MLP neurons of a small language model. Each row is named by its layer, matrix (up: input weights) and neuron, and shows model dimensions 0-191. Each number is 128 + 24 x the weight over its row's rms, rounded and kept within 0 to 255. Numbers have three digits each.
After each neuron's rows, "fires after" lists the tokens most often just before its 100 highest values on Wikipedia text that the model never trained on.

L6.up159:093096157189078121156135156108136128147133113103111177147189133144119152105137141119128133156103132113137096096150119158096103071095107156120116154135108130133122128127118148114111139145119145147171112105110138116109139142137127172145161123169106125155122141124104167167110129178109113127124124095163086139123096123137126148111129104144117131116115126157131151159175122115108139083118090150137164144123078102104118087102127154086111141149072135117140159136147133166142145102109150152184131141130121108175141102152112091142072159126124099107100139109110162117118121106100147126
fires after: " T", " J", " M", ".", " X"

L6.up146:135166136137107173149134115125106099146104119130104092151183150094140138113157152134153180076123132120099065098149134112155120165127121107075078160117122128130110104124123122103109109121135111135167184104110152119116138130093092121177116099118122142163150120136126118158157143146098115128114079111148161143184109135138076193113137130104139116074106142156173123130132119125121153135107118101134144143100127106142149140111137144145152120113131129152126076127124071145135145134126141117130087143133162158128101139143074112107117152125110126146151167141124146112143133117152117083
fires after: ".", "A", " Am", " am", " O"

L6.up189:111162150129109141084113144140119130145112099189128121108133131151107104154105098117130147123163126091139119150161137144155146146135130146104127078132111158133101120092126115127128162142158163101136084138167132136130145074147153107089120163101108122127148107138112061125136124156093130102088159082116118146128179100137127153142175155119092116155123176121137133139146121095107171164126142157128133132171148147098120160073141130169118087120114100137103124115110109129113103120096119169137129114131099110102102147113119181157154107119155141150137124152111132141155106146067120104
fires after: " B", " R", " S", " P", " D"

L6.up460:187108172126151152117117156127123116121111149110158151113113140130120133161138139130164086096072084106082128138105112060139114126126130135091157097129140110125112148096150119134131112102101112148153118151115120092162142142137139124116137112111073141126120135123161118170145127118117149119178172150140119148113109159120118125149116140117141103116154111168181111117115159104140131129135117111152145119101158119173122156138113077080110126121123108166150109101136129144094134179165130113112143089150149114139102097161136163125171118142135093164091093118178104135093162126107103099
fires after: "-", " (", " a", " was", " worked", " un"

L5.up137:151134122132097070131167147117110142111109110161117110122168104187122110074168115158152136085139128140121177122116125122126096104149116092121157138169130140118133114139137105095153161153157108164125128117099186178126127097136115171154135108143095104146093113102135143124107115137121103086066160133157117139141137118143118147186124135112119107141117138123097118141133118099108174146136108083135154132153136115133122120121178151156112104119108127168136122097065184119125133154142099116155129160119122119136133142089163139120106130144112159118139143097101129117084147133119106093
fires after: " the", " The", " and", " his"

L4.up147:124131146102144158113128127122095116127123071176100145121161135111130132146183159087127098145123122140116112148083089134172117139163108169120169102134161115131130149106140108091141121125133092153154119131097140135116108183157134133108156110097091153140144137115138141156123167179143109111121153157125131181122125110092110075125124117133144143121109119060112124127154113140115106126108141142097147149176151156117121128125151106098113127160112153169163094177149105123084137079116106179129097121153119070144108088132129122132106151109117101105132139143118138161121106124116132110
fires after: "|", "-", "In", " In", ",", "\n"

L5.up530:148123145121134127161171094116161108152116090159112109103148133111133148135141159177164129139129084113106104162169104106108137084113133171090163110072133136142142103137142153127170120136082127107159107137113121099143126125159158112143166102147154149164118146090130098147137128136132160123093084122094090131124134148150139133147125112136109104090144133147115106131109098115131133117164106156137089138101123063148128146134113116151096164177089125147109111110155159122085170160124130156141101119122152106127160181083146127110161108125114128123084117125120130121158135155114105169
fires after: " \"", " (", " [", "["

L6.up149:159121108154110152161123128129173139110133130130173130112145123160139165110161087127093136100093125134155156116191126146164100146137130128153131110146127115097080117100102123117138154093145123167110091088138145123113129096138187063110149171104115116106105099130141120127171175103115107126112119122110112136127135164159147138131089123135090103134129149140180124140133099133105157168095152105152104149110107156133101133087153109099118141090124130156065098102135142117123127131137175122162135129141100132125139110121122120126139055123145134144160105129134159167111099123149105130
fires after: " Ch", " F", " f", " ch", "Ch", " g"

L6.up366:151146183128089177102135144108128131124135091162122144138098121159110132119158136147064146140094162089119153148141076084116118081114165130127096068153163154133121135094175128171140147124116144128121105161142123079082140103124151112147136170098123116120112117141106142150133145132106167135108106128114086154153138154133138179103149166100122112125120131175086151145099111129108144125136115154083151115124128086161106124131135070098163106120103153124131156119101159142148166132114152136156147122156135114128106129138142127157126133141099103160113129105130120140114161108138107128
fires after: "-", " to", " re", " L", " (", " de"

L6.up142:112118122136173101095135159135085091128096138089109136114108135152105112152101129223134143068131150172182117120154129124130092141134138115154114158129149087182100100149143149126082117155137126134129126126144174112144154117128100150136091175114101095150132107152141142152109136135113120128147121094133144100105131111137119130117125115120126148116131135143142117087128115085077092146151165134126122127140109139113145112153150118129143094150110156118101119108148133133130187149165101077138149122118091153107089107109119162127148126147104156129162113142113174108162144126090115165
fires after: "-", "1", "–", " 1", " two", " 2"

L4.up90:096153119131183095089130126149155105133157150129146138157132117107117108092129188138131126162130093150118101151135107143117108131127134130147131142146100153124135116096115123172136133137136141125160122136163124111156097140133113097130153128152113124142144185133120151125142170152108167112089101102153148102166118094113089107118160099150098123159112120112139135089130126126167148087156126142094186127134106095100107116166140149139172125128107107143138148084106163116119108144096126144083089126146137207084146072118117117100169153128093127128114132113148079115153130154117113121
fires after: " the", " The", " a", " American", " |"

L6.up498:158163144164157134130132150114156135148098098151150107105114112093108111145081191108124105096122075137156187143097154109094106071115114162141116145186125120119164125141119166125160153133149122118114144122110095107097107111127125114087125133104106111143123109108087114112107167125172145123105159154139128135105108160169123097111107177073116129136115136120129130114143135125129103133116140114117133136107107117100175157127141127127128092115133153161141119189138128128112146113156064117171118134162133100131121150108155147144111122145132111145128108131142124085123082112187154140
fires after: " in", " In", "In", " ("

L6.up30:092130135126084124168116154111168121087097114125125120122163135154111116180164093135060156125090114141124111110116128133161129125119131143102145112134135130085129150104102153122111124108153132073111153158135114129147129146113112150157120130153115147135186119123122120124185140156145115136109112141152163108117150132173135118148133107159177121114180136069143129103132105171132172138109124106168129098093115088131142135143121157109101115126141151079138084110115135131112169095150094147096149128101110123160097121137100103147138155112088134153146151109104151101134098093158137168
fires after: " K", " to", " W", "er", " F", " H"

L4.up451:113123123098144158131152123093112135130116150090119163121149113118137099140138142123110157081072123118130087124096120117160119135134146158128158110110093106083109115114127135112122118146126107109118150114126151099125162143147132210138137145123124128114130117156155126116113140131108138112122141135126231132104087114152087102098147128082154082103138128125126132094175146129128135105128105126138127154139122125097148176133093139120143141185116168169172156158192119106096162115127152113172115113124140149127152101096125116136106087118122103122116131110101137088148138148158127162
fires after: "\n", ",", " he", " who", " which", " and"

L6.up64:121113142124135151121138161127074145118101132115094162135125111158134150161122114154143127121128154104143137085137158094147168116093142131115166150144143107089071163135111159111135162131124146122133151123125157117157143166178114121154118145164141146109079120133107168105167155104176112095151107086114085129157112108121144156105171108097124147166113091095141092130107103121086159108132133136102137098124138120105158096152141160084103143129108096115115162127082150120130115111100120145139126101112133139120087136138140107174125139114146134150058154136154138149121144161124098087
fires after: " W", " R", "S", " S", "ok"

L6.up180:128123136122159144136149159154122105135142117166083136125086153111120169166103167093055108137144161154145119154191082138138147119119125137147082146133145115104102120115094165105122149129159171125139132141128123104098193102110142154112121118132135127127153108111103153100130087112098098124116125140159126149148141101142081135082095120132148150120101127154156139145117110130110173123112131170137120106135172090094130090140159137139164105157107102112148121133144159112122139087092129140114107141123114159112164108124094098149145073125139122158120127108135150119135112158140073143
fires after: " l", " st", " to", " r", " L", " can"

L4.up635:143117141140115115134167140126131135123184148120159150110111131120124128136133128129128140121128109094162106111171126148141122165134144104086161130071137129118145094126147093157130122095121134152135148142125124104091133132114145129161130121107164093129104103156155087146095158110109146108063135093130131138138152150159109161113107116111147126139133141180154133104087143137143122129136103145128115099136095120117131082181084136039142128092105094116131157143168110143124121164120166156130119090152121133150158093128115175095083082128100178144155122144157136084146128148122129148
fires after: " (", " No", " D", " ", " U", " St"

L7.up204:088131102161128111148129140151157138107113117112135146141106105090111094133135085128177159100086101131151181155112108172131146122102122111080158137112102132109111142125122145130127125147105140142122123108125095088107114083169112122129122111152139086101162133110133098129164100128112067097133133153102155123144148149152139140200095168079148118120178146122162143140137143111134149141137099143103117126119101144137116137092123116163162090187136174125128128140129139151099144108154097158161157117123127122138126128096125128126138137116080161161156168158075105119124144120147130107
fires after: " F", " f", "F", "f", " U", " Pro"

L7.up404:128117139141108165178119079146120129134113141106122096095150098132135153144127104134145142091145098143116140161104156091128126138124144115177115090075149104141126114120092158107094139113159107143120148097105172153128148140170111130158148119131131154155159170175087095160123141132105113084144139105119145110165139167103132160105134109111146123149130165095129090137144108096078154124117152143121168161111099129131094104082145138091136114149116122130112135148105156144131155094093133129153074168111144141156134093123099154138109129143138135131144136171083126148127082089097127145
fires after: ".", " o", " th", " O", " b", "O"

L6.up49:131168134157129123118196134115153121131074143138141139112116125091109135159125136079114126096108132089123109110128104161091159121144109168073109166136111100127096151103104159122114130104149128163164120169161072142101139146160123141087135113118118127143071136091158074068159150118120122105145136136112139144138147165149092128157116110124093142129137106125143113107148151139095112140137130132131094121106096154123129166135142126116129145154131128129143142117141160128130137143151076141150112185155116118094134132128146095134100111162119137149162080118104141146128148059150139154
fires after: "S", " in", "In", " In", ",", "ing"

L4.up361:156144124128157092068118150100130115136190167122119144136151091090090153076131115179162129112098129155139155118146109115141066083123129106105137126150132149137127120129103110132151108122121128115148141127124134121128130074135159146090148129123130100123120089105104121165097119135166140147085150106150098183126187113131173124163148178127129134169127133093126142133157160082131140094132133124127136139127142111110112134139136139141088140177128106109147153106147113138140158130127152116148136113142123159086161111099112145100124106124141093080129128135135189113123098076129114120
fires after: " the", " a"

L7.up234:145122134145121148129117121142149164137091121094110135142127136132137105135112129118111135114143141140134156184117181096184158070135098152147131119181144121117105147128114134121139161163149130170131111124132126089156143099119131114115143088095082179107118125097120150133195141111139128118134137133104140122135147133136145123143149130130107107130116099086170122112088084143113148088127136127099159093127131079102107123062144103079171128105105141148127097123128151128121140124136136130109149135111124152107130142161113077156097173145139151133191142110160078126125079153146109109
fires after: " f", "-", " w", " st", " F"

L6.up91:146136100136099115105076155117085109147159153142146169137072104118121124118148185124166080136138102149159187110128109124158105150122121115109139119154122131128150151159121115113099101149144112096129134121138137117096129166115101154097114158096074132148076072111147136125146108121141131077132151151136149096155127114135136072143115119149133120128115177125119113113128145119155101126166144129137109119061141108183130104119146115149129146177091134141129126088120155147116138121138139124114131158157143110140133107157093161146159138150132110139105171136111122163121141129144059117
fires after: " the", "'s", "-", " a", " his", "’"

L6.up529:155153125150114124176105137117110164126122113132166129158138116106109057108133125077091141109113120120152109122129098163138140155135074094152176132142126144106155137129168133175117156132155153139131110131125129119092115120157161141124104113111165152152115161153145151118112150147144133107138139085068150152186097106104127129112119163112091096109105169104131116097136121125152112126122116080184158164164124123135126127143103092144105104127145137082114118130147133098132154088150116126139135164117124115109124140157130135131090146150093149149129112098076166152123102078143123141
fires after: " to", " and", " in", " by"

L6.up474:175163127126111134119104131101150087163150168158090108134136097120127134145104123114128130123170106136175166114118147097099097123101097131139119152117129123126106109111179131112179105162130120087148108166125147127104115145154141090090128110148135157154137119066155144073095132113109129101099154075152123111130122102107132126132146139135085088150121121126117152109130173146163143108127110109127115121152142131136115103153134093149145109165133110142140144085168115134123131132146110108116185134156099154173071168105123179112133115116167147156102119146114124131080121135158146118
fires after: " on", "On", " On", " the", "x", " a"

L6.up89:092098097159157101087132111151105173136137113106119153161124160115131145134188135140074142143122150120110131122096097113108121146091122085098107149136087106103129106152121167145127156146163139134136184160087142130124140117129137155100161166112127126106105115131119128159133163096129136077192133139159150132129156137139129120109132121129124102119154161137149156157112118138160160142120115142098160106117131131125186106115146112139111131171101119112096115105087114111123116114108127128165097136151056116127143108094117167100153189090108125108164114111138145125113123112109103119
fires after: " N", "-", " n", "|", " on", " Total"

L6.up482:132109149126101084177133084135125121133132121134123112174158130128099126106142122158095147086113135104128133113146125130167138125124098070144138112164134110058157132169117108161151131123104064101120111153111138131169128139161125145117118161124158132129195091156139142129130157157115140121118143140133141150110155112125176121136128116122125118107127130123117149144119154087151146120108110132118157187168147132069107105137058137144120138155137155108151123147149153128125154093115110144112126112097092153101107133112192136093137141144078090125081124128130132141128147122102105152
fires after: " to", " s", " att"

L6.up143:134129156142181099095077152111115120118141147139138132121144084184131120140096101130164130097144127132111158121141137118153138136118126107124119151138176113114171154147158159123114154121155119139177108135104134134110137113076120150129121083048145141165124080115160093155161146101131141093136114102107154124131112134149115136158129115099115137088128131083172128155063093140093142127171163150137135145132150124136134118126126088085118165126102117126130144095157133122126145135097092100115161151129110117117112064133135152144127111140133169126159174149110116100132145107103128138
fires after: "–", "-", " (", " ", " \"", "1"

L6.up230:136140150154148107141167138162138127132143152148109118133152080110130108134149092141101113104157139120108146099132115084128175189162176117115136092111094133093118112132149126139103142070129102108126137174132133141135091150148113138127143099120133127128125156110112151111102126133148139159104125121155152143140099107093154158155172099119108121121151110122137128154142092110160100159125128111098166138146109089119150151136146105155115137194123127114127079083081117113091133112097137166119125141103131152095139116088150097115137087128152131197131151146090164170126088104145112120
fires after: " the", " and", "The", " He", " The"

L5.up360:131130129123164123088071148158184116098144112134119166112130125102178127141140141131102104121102157105105136117141124108120153146112125136150109100134148127131136131116129162145193080115139127144152168121158093107118158148142116124163130135151099132157129110125131107168125133098129095126120127130098119143092131166160120149106154110130112096106132109138103100118130124119131129096141108178130139130101135121163133138187113110098107093162099148185127096120153152185085116133088112145160158093103156112130150105116153146138099148067106137098057109164141125159115132112133128145
fires after: " (", " \"", "-", " '", "–", "\n"

L5.up91:118095122107121103120125134134161105142146135121139150123180092130144100099124117181140135130119108097115127142082142114125117146130149151140122090097100122147121162150107166153152138136114113114138083136114115116115144085135101147139129099153108105178144110061161122155108152147108142113125114153121142142118163102134166110141179114125149106134143150136168100102160139091140134084147080114110139121109128140130169129156166090111120183124121115130114108089098143113121142187142096136136157145184132177171070117084088119152114107133122139130121122151122084139115110151121104154
fires after: " |", " as", " was", " (", " a", "′"

L6.up227:111106149128152130125135123168109113156106126078128132136147106144128144109139141172135105141104103130161150131153159138170092147117132150098118148130136138109091105156077138150160118081110110122149131116107114116143160127136154118176132116123088125102118135117138165158164131145158107127179123091159110083174117125165117137151104129090138104109118182140095095131134126108116169113110137147076124109170109138127140157131138127132149129198122118120125165104136126105127142126093149139118121150160153098075136105125118119129139113150125116065097161066116137161121121163067131117
fires after: ".", "-", " 8"

L7.up514:191152137144134125206158112122131119126111108121132103151116145129091116188144133141111151088111146093151145140143107104117111099119139096117145128165190120136146135176130087118113133123123107088125112171089119115108136136130115166116146126124154134064139085158096125153139144126086149126133146136141151130123140165131080127149130099144132146106126145121120157142107122140110140120134078099126158109118179143116114104111108121152088143102091160135150111117140184126157136105144128122108140099133124115158118125090144101141076162125100151133116133095119157127192148128085105106
fires after: " to", " can", " pro", " would", " not"

L7.up112:131132137112138146108125175120132132131144144132136157116118125179120118139126177110097120137182136112140126126200116130103142113104090145106121076128149068068114119102136135186100142168140133110194145152134124132128157142146102121126125108102133138136151123114098123110118117124123125124146149071134156141162116137124129122139125117111136157069159105154168102124132159151124148133179105098181128144096059115095131123125126089143141144119095132161091080106125165139117103169105113147096117138150108136106123134148136156139131147165113125093125148128116101129136091117094122135
fires after: " b", "B", " (", "S", "C", " St"

L5.up415:150137161127087111112136205124115106137161106114128139126122117116120158102113118132126121126115144184102133116138118131112105101122133099110141149077160133167091151123151134135093130131148112104083116137096141147122134136177158090087138121179163115134126119136127112135125149104108112119100117113141127080167150096133136116121163135155110172127091144126124172119123146106121112157181099078171120098090090117128121080172143162099152078145117168118077145143114134148157155123113128124133137107155122114138104109158145163134133109151117121129105177138179109113149132096149143141
fires after: " the", " a", " of", " total"

L7.up63:152135151128167152124127137139132150090142126138142143078118105140118146117137131090112131128077111137103111127139103178115163103104105102119110112138161098083127134139160108126159165163106145112075085130124125128123136107133095134126127104120152124097153106165115147128133136156111149125148140171123089114139106160117089116166109119086174130102145115139154185131147135095094093133120113126125099141141086151138123087168121150148138129152157109104117117093167171149107118086088128110159133131177112128150141155114152117136149096179126084147132130161148141194103121156147096125
fires after: "In", " in", " In", " adv", " inv", "v"

L7.up593:086146111082113148160131127141167093118156155154132141139097080104115131170143115127117174104155126146137139142148085146122147170102130080106118173117090126125099097098093087157114179133116105160112126108152118128130085138165101139119092163146137136156149167119115095109160127124124099130070118109140145155181146143124137179123120121146079120117138159111133129106117138155101138182131139142160124140105145116120095120128153093130145127103087127122159148120132128111115097123116149165114146141139115160153167113136111103088138118090079121161116166135133138122090148095122126115
fires after: " C", " H", " A", " c", " O", " Che"

L6.up455:126180131137135121092094141091113142143155087126129139128099079124138122130146154127118098110118122134149102136106119094102131175128136141166124110145125145180113096134139146116130171146105177159139141118160132109075080111131154112107139088161086125156088134103099105169114100144149189119124113142187218113151120125124141069140145106143106119132072119140125166127141141128129117157153107091121095135108123084163149112165157142120133130138099156121142119122136143130152140131161133146080126151078147103130125098126093134124129133127114109143122130132140152135114114151148127114
fires after: " the", "-", " his", " an", " a", " U"

L4.up192:153134114111157100126118116101123166131169093118125132118107137116134078103119075081121109103101142138133088167130090125079143130132186109072142146100170145129156092162129133165091135125156182142086129121125153163116130157074134158159130076100103122146134120158150102111116144141142111153150141127135130132151129142112141151148126128137083106133135146150102127147120122132122101181135124110137105141129141157133154142152145144164108137149135108172124138089117141142101093093128106094140126085130146124186132084104119093150113138154169136120139134120074123140165114139125132101
fires after: " the", " and", "==", " has", "E"

L4.up315:128132122104146111108143125128138138119150088093074135103121145078159160146132091162108131156125123113098133111174144105105124171118129155147129184129162141115142162150121163119160119219108141115120130130138143100080141169133143160084104104118159138120147107170166118126139132107123118113121116148169137149104135143118162105143137166137160103076097130150116116132120136105130123106110103140102099113080145153116087119127150079129145103117091153148148126117164151165133128149112118130128127133071138115106103137175086119096139112093113164127154117144136116149134118140108105168
fires after: "\n", " (", " \"", "(", "=="

L4.up13:107155113128117099117113140109134155094114157164137115150172137100134132114132121152169119112128111130155089147144095118141162161131136105112136109143135131168143092137127130147119145122152127140124073160088142129123130087117116167122189101083172141142127130146132097108094161120149128150091119081152143122150132115116164128152110151163100098172120125069113117130153118143120171139087108099128119141122101088114173122095115118093109137182134146111111132105158122126115108181078153160137150131141147126134135162170157166104093108153125146103116151103123103090109095122140085128
fires after: " the", "|", "-", "The", " Time"

L7.up128:163087134117088157115190131128129106163142114078123164140106146140153110091110120145089145122107107142144102137113152141148091143123127113085150116139139055111121135085120123119184104137124116156143159134084128111127109083131117118136109173116131135136177150126097159150169135127157106130133145137120160136087142115164158164151108133107085124123141117139111117157136130161131157149114156113155104122143096143114131135179106102102151138154114102151145107122138128119095135168117102115102153110105120150142144108120114131113126124152117143121199166123081074137134081124118139170
fires after: " F", "O", " f", "e", " \""

L7.up411:129113164158116145123142126154079129179133121127120071150114172103108088107171140111167152107121124125120099117141122091115154119117127144148156096152134130131118122129086152114144139111153132133124111099150131108154170109126109099144143092135094144136126133123135106141158096121151109104156118083141136106119132122113102153109097113143150188152118112116142141101182137145110105124127147149076109140170130130130123161145124132086103148144095131138143159099162126106132156169137162130177106125122139146137099079123153111137152075090167156106063138092166133119149088122129126178
fires after: ",", ".", "8"

L7.up305:123112150104104128131142094122161113118176157131155149132130168099121096084157165140147125141091125136110116116161101111128159119112131057106127111132147134096142099182141145147107101145119106160112084142169116112162118119168115141136168143138140150130139137127122096134101125131157123092124120114066116151155128123125119126130161110124124148143152159099108117149147175164126177170140114120096130129091132096160130106103173134122175112098073172127147098089133095129104106146132119156084109116141138107131135169085149142171136083158093124138152129118116113120094118145147129124
fires after: " C", " c", "C", " St"

L4.up20:189128112125124130145103124108110153155089113132116148131134117165102171158135166188135141123096138138115110162137156089102160143120155123113124126125140122092073115095138100100141076141140083075155133104139149095125174117158136084128146078108131120129147127091160140122165114096100140143149146108132149126088129133132120166147112139142114123095087153116125110139130099091121097129113136152129165168118100102086130137158100127108065138126157170132126126107111148133154130131148106120169143151137118111127083187112128159141140139161139146129118159146149109114099137130126122178
fires after: "/", "-", " p", " f", "Spec"

L6.up267:117133123135137140115144148104069157148147108127162133156122155120119138121124148170142100099121085093180095121121135111138120160090143120130095142097135157133126130110141128131060096144106115125114153152072126164128129105142115189112123114082139109118146129114122115165130121152094151145086115117135166107137132118126126121131138116138139120134094144136109155155128149102137107113140136072143125129165122124102138116128150182137150110116127135147129086091106121122102119165152141155105070176100127123183160150152092110160154137146176120143117141140055098171115116137161109102
fires after: " the", " The", "The", " His", "the", " an"

L4.up434:185134087121186125127143186133127111176123140118148134127127105121142163115120155169116069119103049115109093150125160142128117167126109130123091167118142132133142156153080095156166102094124110090140106096152178098121138157117130094091104111103090141145138115122079128136152125158113126134105121110134147141120127127116123123121123093145146106118129122147137128147117141131107129154132098125160105137143141141096081108145191131148165109133155120134102144106142122133150142092173106136145142135170130169075148144100147122101146128120120103155105143140118099162105149120158117143
fires after: " the", " was", " is", " a"

L7.up344:106152131144119124101106142122092140083195136162143136131151116083143097172116121114107111093144090139130130170122147108141118109119104139131097123137131147122093135127135166180131095130161097099121112102115118129103156122096136094154106142165170153094140161140116175127123157159135115107097166122123115101112150140127124135095107127085107097121081124098129140136149157133134153108168117114138129144132129119135145108151151131104137077114136126122165144152205109174144150124162161138130160090160107139150156149137146098134160108088120102067116123160149125153101106157137100115
fires after: " in", " St", "In", ",", " on", "On"

L4.up123:124136100117137161120150159098133115108165120170143147108112136142086142123114150119087148120131134128121107127130090109091138138140189099104132139130119170152178098131147143110121143107127166112139099126131137123116093148127097100123142177169175133170140130138137103142121081103111152150128111132092122136139118157140134152150133107058155122126050129140134130129150146138106087163148106116092116120148124112161118108110101152151114116127117118116112110126123149122134189126128105143108126141129124088131157110116052166117147134127086203165136129151135133106143139091121081131
fires after: " A", " E", " U", " C", " S"

L7.up513:123155082076118087139138158111155164160105132148125131148122112153114117097105156097154113128100108111133109102159142152106121143154146099166125166131100094114092116141138107113153136103160136091099096135171157136186116116144160134128152138142124110127131152123158167133117137180132138143161095106126100152152115140140141127134110096094127183125088115132108112130167100120110199100151158147137129115113162118136108126118145175100146129104095084095131157162168127130150151096132128155132116139105087098136122147129089089131129144120127165097125165108090161112124149090116120119
fires after: "S", " V", " R", " S", "K", " B"

L6.up410:179114110161124153109105109191141154123103132099121140099121110151125103087113139133163128098097144121110101131142143126117162128094117085125143151160112122148135128114151104084130124084129132090167167187106126136122141136137116143150158137148130117160112144093160139143169167149076131105104102116144112111105119151150126116121143113123100129149085104179156137171099126163100137120168144139113145137099114113129128115109129126094127148143084118099153156112097175094115154145096091137128078117157144110118111129140162147166106113137111161137178130150127136106143162079108130089
fires after: "S", " un", " s", "-", "W"

L7.up215:105138137096110129149132106127109125122145115115153112094099161121110153113123147133074154112110147142109145153155136121124149155153139189115125139143128147101107126129109149128155130115119058152141106134123119151108145165095126085127112109158081124121154164117138119168132138105149153143152113118128139159178124185177099131124114128136107157148114095123114118133129150150137132141143138080147116076121164126095099086183156101132151139116148137102118061069130108115092105114156137125165134149085171097105131095122101136143145109123139114168118159122169159107102125140100140154
fires after: " h", " Gu", " O", " H", " Ma", " Col"

L5.up425:145141142117127137100133172144150067127111101156140142120124121145133133089143147165155100132135124135092150141148118112122122139104120138096177074139146102135106104130122141119135145169128130139162163114091118116125127163134121130144121102123102173180104119120111142107152106116140165133118140109110168148090153142187103139122128125152159090129116115100129113145118158117120167108113098147168126121142079070135129158101101135114135136107140136136069165111120115151091090151139173138095135104105141118126118111136153144156160160085063088100133113174151113149159107096162117141
fires after: " (", "-", " \"", "c"

L5.up22:131160117157141150079165159121115133124124129117104180150141126119144135131117123100162086142140101088096111125090147087126111140102122172116125150076172100151128125130125111150117100142142111126170088155133121130125142065126135133126133076139100108146162115112117104138114141137101149137116096137158104107122169107120112132127117100147096139089121199143149165135091170126145106175151158109132109136110102109118143144105135128139122107122113133138125135125119082150123134107160177142124067099128098160149144096156130148111188103106153103132116186153132119146122161137162119132
fires after: " the", " a", "'s", "im"

L6.up414:150074170139121145157099118118083094145142152145122136118135158158131124164132118127136105111126114134146126162156087164166127141080130140123107131141161102160096051114101144137100159142110122103142119104160168142107124158140141065158124122108111157151129135143141112173130140185093129106125118072133135113131094175142089155122147136136117156106130178157108110109173139078120093091139129158132147131121097125110129136106138141083112163124128104111154113092142136114105132105119090122093133144095116118113142151131129160130152096140145144161114163175126133145118114115129096130
fires after: "."

L5.up545:118116140168147134077138151153127111132110160123172095129116133128133159113113152074119121137134131137115083108125132100148141134107170156103133106169113127078139153115107126091156091126124117164159096156126121111102142109130138131148182099106138161162110098132131131162127149101074118117146111130117146128093133138141145135109134157130107109078084123149112069135149156128105182109126110132113141148042118144108136115137149168128189135185145119135155126106118139148134158165085127155118122091137082108155122118141152098112119110153102172130155134150139117120132135145131144121
fires after: " (", "-", " M", " \"", " m", "M"

L7.up635:093102110134138131116132136151127158086127172164142155154100143162112095113141072093107151115116131130151156191140091101144143157129092134116149156164074127128109118098136112134121152103179107098097116152124100160165149114130185138094082122122143133089215097132160147140147119142096137115126130135123143178086103128171124135123170134118126135144117172101149118138139091103126149127141167151130116123123127114092148101127119140119160133127132111142125104152141143138152094125114122144131153118139055125163090139144142133119117082126116134135141134127135121087128111100108123117
fires after: " R", " P", " V", " v", " C"

L6.up22:107166095123104127144183121089157111145147104119137143113135131108118128129115138173114169133147126141114183127123110115122143101152104086124118126131148134069146118124111151101129163145175114109123113163146084140135167187156128153142133124153095139146126091132107099129139103142077114122134087140167187161131195109093179100136144112135102140099147112118127145120141145143133170161132158110137130130145102110125119093120124142112111096100117132071109145105149119094090144157124104113099119124134119106131109106151142154161092124131082103170131106107161142125163114120161130107
fires after: " t", " C", " T", " W", " c", " w"

L5.up543:151128141127148139080130139149121182107123099165158138084135124132115132120118174118104111150147126125128129135106119100145092101115128136084124111080124161119148101150146101145130123139133130109161088100111111138083143096136138129132129100138151103167124141148112111201140161159144105058123107143179092096131163128141120125106172164167079126089154118125096155156132146091109130149126137083138104112121113118139134118149135144123164166146143112143096158158136140122079143148127102100138140145151146130090119098104109104114169151166118120110119128106110174120112134175138170132
fires after: " the", " a", " his", " The", "'s", " two"